MLP neurons of a small language model. Each row is named by its layer, matrix (up: input weights) and neuron, and shows model dimensions 128-383. Each number is 500 + 50 x the weight over its row's rms, rounded and kept within 0 to 999. Numbers have three digits each.
After each neuron's rows, "fires on" lists the tokens most often at its 100 highest values on Wikipedia text that the model never trained on.

L7.up2184:441557566568580515524489439508479489564491534544590519516515489475454397507503503441471462516457557581457535492489430508577378469508510455506484489546549444563564504482495456490609450475458453556506461564468542531551557583489521467503521506461475471595594455557443593556577600449534505436485532573431524499431498424482465416483534572489530512433484470447498448482463482514458594545519522557536501485502484585593447456436455500414450527526444475481444501506468542475470420487490555487473498537476519564438533483560473485502458502490477557550564476506501454435394465502544597459471581442605561523456564496477501533526457572393483469450434474625511543471455528495488507483516471512525449445501406530531558460542421512524555530552482536548440511577521516489425444517431538
fires on: " the", " from", " by", " to", "\n", " al"

L7.up2495:502559482477490489459460549546558561406474530434471560503492500523524480568490646513517467547598594550517503474487500502502533538484608563466461510467521530472443481429493567540584434552423491505541496535465491482407587403592572520452531465436329444438461526494474423448532537576516422546421511461493473530448602451467555528384479554523513400486527573614456503466486486440505482463503474445511505549539498506455470437449446601527463552561521476439472500538550425485421540540486485465471469436522484556448526525466403485568479489521570513444584550509494562479559637507528512451464506541384556511458547504543466445536547468444543463512470522524451544558456506529501519519523446508534358512492468398451593510408497498459486428525554518538574463455464413412617532547452432
fires on: ",", " and"

L7.up684:550451445561592512532545406573434506541516499493577452541523538517496486560428529550525464517423548485435635521488497506507520471476495600517375538472477557525545527487471451558497515506313564538554532443547531520449607584514564486506533434474537485484519514422514526448580464473474526547539470430491544519573531401567432526413482368489493565501597453569449505508600486410432429510509565481399499479398509558484512462563455484610481506492494508463551468503474479498486504427435471424573483466478513538489551437586502502474486548529417448609519470496482556503567510503573443533463478480509592415511501471494547530510497416449452528485536495514479490534626479523563491512470513480474500589430355444487507421524502452501563484536519516563463596578486556484481423399555557
fires on: ",", " kg"

L7.up1583:506505539400489464476557495505498524467512514499482492507463496539351446471534512452461507555468569540455573466533454508513448539480502520523428477487436538530540523512468519541514541495501493568516476560405449484446583482496428516477477480484483446474462403498587419530480428573499404572443485515519537462468522500401490508447543542521442413433507539479482425487587442391548525492421450559453502582602429579419497488597453530484499475490533527542556476535525454516468453541546429568446504589615458494478528533482433608618466416473624458546525467558503464559516508481582470394490430519459470492530472484546456484467449465505488431618448501480538514484466482584471440613523522472485523530439532581569532525487524447475525498505585576492517546445479602514479510499466516
fires on: "S", "s", "is", " N", " s"

L7.up2290:529603421547398458515461468505429546638565460527484356463539555557463566556464537470540502453473497442424486403498518442440439468531566436490507540462457534487594487429551516550524551437484570482513458565460478567414440432482445557561440526450465478550496544443497540474520561525510438505544522504447462462501514538457468569433564446589533468525557495477533521539502504576446577525488594524420494495464483500444496559489496529599458486533523495426488502526462432411534477472496547513535513545495450506571489420559474543419509539532524558429537529530518521506512529489502502586505462489514476500465512525476489591420453483452453545511448531518492524457379605524423483602555562484479506415523486519546427421547508471511496609468489437538480527493493401555467411637459479
fires on: " M", " of", " t", "en", "anche"

L7.up589:459477459547500455592486428471455536494525454536504466546497528615402469449404636532597497520564446480445514528449545461525494539522475555480506482505450505504382496507464536523483483552440557517516533434510503461542464544479497460469464514534558604540527557433568426515488464456449541499464502536460520474482442542534554468504426536547500509537472598517405494498524523449522549489466460554452447616408557516487550445511474553490474518567507482416500453578518402452604440475542502569573446454481425511409565439512549610532435520498477349479534560549527467493512496461514515467430553599521453590424513485551526488549498460538611509456509522398515478445455599447461492462545466557498489553488561468482470474466546509472461420458490553530465520564559508490545466545516548
fires on: "),", " Japanese", " the", "ic", "ian"

L7.up346:469505460585454523536588509400526512386537459426500560533477541432451475502519537517520562483467497568495545471534574606582511493522471579469413456539490506525496485499534549508454482525466470506504457451487555443531470537491489504461441580507521496459546461471430531593524480495557507502549489521502535515633564485450577566446569485465549530487506519584549531553538569438493525490459446508558424524424408579492436443468493482507478449434525544528449476455469505539507519471445638423433482437480495457443475580385453465459622491395523473478454492487488519521459523432541628544425433537569488507471496481539514389541523444541497461530530470618472526523492555468529549478465517524472581485502557537435530392490508523508553538428394530495444502530477477381620528556492488
fires on: " Th", " Ch", "L", " ch", "K", " L"

L7.up2557:558463411441476521493482413550579495488475333534486477463374609542422554501494469432555548521541470541484514491482382503481527475460352506416458611543496531521551391478575476517442497560510481507485579567500486489445463457535579445494488440433526473489504486458505560558453427591455584498502526519486525485521510579449519425480542521454449465475555420503501557489495474511419549514587465542517526533544486469527536451488546517534506495497451455560545555498573521544532518516481481517484592588578542578539508448520465570475524574527570523503387474541457591495524392579499431446558455581501538470434489618447511520501525489429589532514448452430550558480450460450537633472448482488428450505487528538487521524512552505493568450518540443424497555512567513567484519547450507
fires on: " in", " O", " us", ",", " o"

L7.up1306:603447496461463497505496589400569385443531408456453473488449589468498426515520419486474476448588402489592625539635501475525478456561559461510559542499562502413577517410430525487461526482517520455516566497452492475434582594500577509516486489425455445515466494623511540497528518521496387524583522467525499451520427526549462371587512517580437508567438428465498571562478472405431455454495493438526500504534492512491462477444600562535449529510441419557543463517541612516552602434442512565501543537529513517376530479487448427442486491493545583568549513555444434602471628455456472556380472490449478561512588484518431439514437421435444589432411526499537504465504515519496564464520406508520528522563459500505525463513550402536515550473509552582487571467551547461579492472477580
fires on: "A", " A", " a", "y"

L7.up277:452477475551553492415531435485519511449505548477575452601518419539413409506498437543447543599466412524528470518498517613478567569420487499553559530526508471517519607465417486446546511506448411516425519494511551499493537497569499488425564506457518504441484506580516539544531489614566490523540449511400476542506474463421486367466420436485457443456481463518432493498488492338472491496434584493576448507455488541483480513489483540444530555477481479503437474531444430515531520496564556458462515554553553511496626468432406487508500442503476513456530614527598624521578394563490562510470547525557526625502437539550565480630569460510484552450454427480560510510417467537536408534503547519481552581470456567437531486523475494439452510517463546418527545502542486588426645488494444
fires on: "s", " T", "S", " t", " Mar", "T"

L7.up1742:623511540521489456440532589490502543481468526455508498532500445497422597537496577457576465568504486515495598455421573512515497522547510568431434555550520424525540504452545488562449532521440562479508482485460570439393585584544429455472486496506425617424442464388523524487448486448583434488512373477484515522433499439478421524482507581575540509535514506516514481530525492495462533477547516588508414464497430451518447536498543516586574487476524446503443427428536541504556450537388584530503434611521409495510453418504639620529451507483510563518454467484472473568565508475507554462520584483553529453439456575463576540518387475444425448512529488514482488468514500531440514457554539538465531473470545645450458559511483502451475514552514550451540595389435490538546481505529424
fires on: " c", " in", " C", " In"

L7.up1657:474543453561547561471485509457430575534481478463561487488484347542499505533387441427551541461427481557528507581487367443501407634355481493434494475441496474525496474485488426435532493591504502526476621486457427456571475551564527543539511500454525505472516510495505575521390406550478568544510413503562468516501560471524546529537523553536414505590519488466489466548487496487473507532516565482418514408495464512445500461586541494519519451538539435463468515533541463523483499505534482581498455577566508504548501486485477511461476592523494506508475419471547562546543504452637463432532498576528548472552548586567480528449452445418458483487458441469454536455513423497491452501477526456436527545399472547528477472432497400476480496494486607514525507570465469443568486501467506
fires on: " In", "L", " o", " l", " Z", " c"

L7.up2480:615424451518513517514480484512539554446536523485581428478496542514562598539462454537475520554421554529441534504468522530497492455505526536542479441568606547475589430503534527561500573503420568431443522449541460470455465598537439548497379425529552515479494540490435483475416488454563453519593398636393464376529537509443457544500528465520553473510547493545533496456553435417450472502534518451543486603467523595502551475529357510521519501553555474480516427510498504503510383529479457461505445541589516588518540477598440547565536425553548589567551470603449507479447439413484432498434472574508513405496503504539471491568491509460518502584499527508440494518442426602552529539463609554492533551474494519448510494477491537521439477492501527501540596400530482459505475415546575
fires on: " In", "In", " in", "H"

L7.up1184:616553432598470447536531513500410570455483497416475476522567586550457479601535569395371519403550439490481508446512464438466549383453470533564380492452473568494508360566580575511530587442457541455496544464427505414565502586466477539533569550518653467534537550463469453548553541529616532517532535508402474609545528499532451477477514462507523510510545557498629542389460432510481514558513433476445597506533466472510458596496450546566437533558436532504498596499476508532533490501504324508461472501498538532495428528474541479547483540487475563517587442491503502484582451595446483499476448549439477474389446518555484499504529476554437512517509488541406479556489482507548429506594577493442558524501470529485473423494479515513502566562466546505502468674479486519400445465518462
fires on: " ", " |", "%", " of", " M", "N"

L7.up1401:468556480586559480511418443603481498436478464348565518468527526612565414502394555409506464557421563610481571500529431535559522564437427483548458555480557554479640551500474430517475463427499498577436488463491436548496488513524459561547559512511477576505490529437457564500492535475483481475614483536513548509576499430390476461450384382395538554460595460546511589395567513488537474484530515518465506399456481433470566530456454512419515523561488453445612538491506424517578540491525557560463555486530471525497529454465541497446500406501469530526501509419450423581526421454464514445486547490576509459534558466487525507524500451504594476508441504494445568487529480513494477508485425463525545527445498518465484416511463523633455563507479522560499565547508452536551486505479455
fires on: ",", " is", "y"

L7.up1820:508452443582530489555523436486530515588523470462492540424567414486512523501595501519544526478471458429476566464464462509425549544495477463441542565442510547500505470523531529512453478556533522499463569431493536489514477399606459486444438373545441405478398486518421521513518544471577548508444538485449480532488479497461511568501465464513449526573524457502573466504569606440498510525520532424454462462469478456552482579558537484509430439471452549493541395488501550488513504498465543522460556503590479464504476510516552498575454447493502437514556553552430579535427422488407456534495486616477470529404532553503453538540507439421588503528430445420413445561536509503540537486410488550444620526467471439460466418448481494513470555533452378518396462527455547457535493522591540
fires on: ",", " 1"

L7.up1140:480531563522512532471425386530428457445481477445559469508549432483519476435437497511476497632481499434470513540483478459612482520519425515479548460500464537510510409476499505501444515488450492488581517434376454527435460445511437441485478530517475465488536476499540583446503550493519364470536519540433480447520582380497396531454472387480474555489522501492518544436464556482475510459518602549501492564516572591519408515397599412555411501582451410470482480455478480497516553594454544417511464546590535463524527481441554469471410478518526501488517495489519534494516495463556518570455568438533496527503486546403489472490501506502507506479409443612561496508511428526564548477462598447417528505497500432571477564534551578477485534490505532501581453578470545535520517415431521
fires on: " in", " h", " from", " H", " into", " to"

L7.up1629:515465452429517542519521496508493540497531535457445490450458467523428429519478529465492437636562515540453555531443445516513467479426504499480524538512520513549528526557549575399537500531449554485479503507440431445522501485482557492532498505487533517523491502551470375449392556495473444469540469491498472492546593411434448477470503429495549548591483470518562528488595504452523453597486505526471428424499489492463489514548437612581475488494426485401548517566551512390503421486544522470518484509505592568419461473477501563436512473517436502470440507535539559575579413508538498480616515464449543432478510589507554578448511521500445451479562466490467443448534502525409562581485475468456482577456415441478468456471594520515547570489440509542651435459493471624459444511517518
fires on: " and", ",", " American", " Japanese", " T"

L7.up486:444477475605625511499368469500504542479471481527531509473587476540536535475433552563581553555461439455446542518455482410544500425543507477541488543526503506519498555531452516448490595481529582477539549500568514535549540432492558410414424459427589482493466570496512469488531512515487511557510505489476500496526609418387545530569534491485486517613522571470488502556506492592507470548498576489477496444545464460523551556490444531470467476498442492398569494518480425493392530542511516570460587538580500513509520485586554516453472554444566507525504505428522473420609550555410552490421527645563505473550476572435448473509510504446469545518502518473490516572440434478573528453401569609492428463596469411625455512477464421520431542547569481465426452445414497596450516537494493
fires on: " w", " W", ",", " a", "w"

L7.up2212:522495449549461452571410534570582485424449537542503574603566426505481521437509466487505514574450604459404500517406509554440574505460480536537445449437525569496418474525442514530522471452561498499528512487503520461502477570525520387479408509470444463487493599434504537539365511499406369536421407460539459521487457540424463552494522494447484430522543530456403500559579543560491590424528586611511424544511487591483419458379475568527532582526461515459464476473575462419508528495473463478497521495538468484471524452561550450568530483563547512504523511446497540583523489499527494489555541456463490476595445456477499521518504467429541561464490486514528513468544565484553481422517574500504418549491444388520472488579499535466473520530488553531542509485533566536542489559602341
fires on: ",", "B", " N", " le"

L7.up818:507488523498496482567421501472525512452480472498500504521516528503402388428553483579655483431426516479393546529554573552487522447503520530393459568433486506513509474513485494515457536493541457445534505457489557503475556503400496607495431441500497579465324545541491521512450515506546486517488460574580456564528492522447405538546437492447580580491458470486551488505483467467469470549544448626584519411572539458425472508576548553560399489602527442533466433460479521452481474516530524454433521543621396392505500511481512476517496464429478430525479520491444434490590553520587444552613412515496478419525491458526497449485581485481501506463562517486641526478431474532513558505497558613490478474491485443509580475572500601516529465515507437579526498451440492544512511547420486
fires on: "W", "B", "sk", "eb", "J"

L7.up1442:521586441584487472456408578462440511556545499452496541467517450475533629477484404484498479493474529586482437477507524471534442567495541512407502681438547518517581519530488473417519471494511500479520524514493605555553542493484498471527610513446525542490535531546480473513520478558482549547577438518481481520489424523432525543560529493522426486497506513545563489521493464512457476461429543526497489439606547557517471519573477582509410569514453491545476580414525479483392446390539510481466570545393464534521528519590537548462459590590409425432484492406462586484449536542513494547482528619405510497621518427428503522466501493574476483535472487489472521442505430562541527508420566583502498554531564520468472425567467486542531525535434511540510494491413422489479467482534444
fires on: " W", " w", " played", " Z", " G", " in"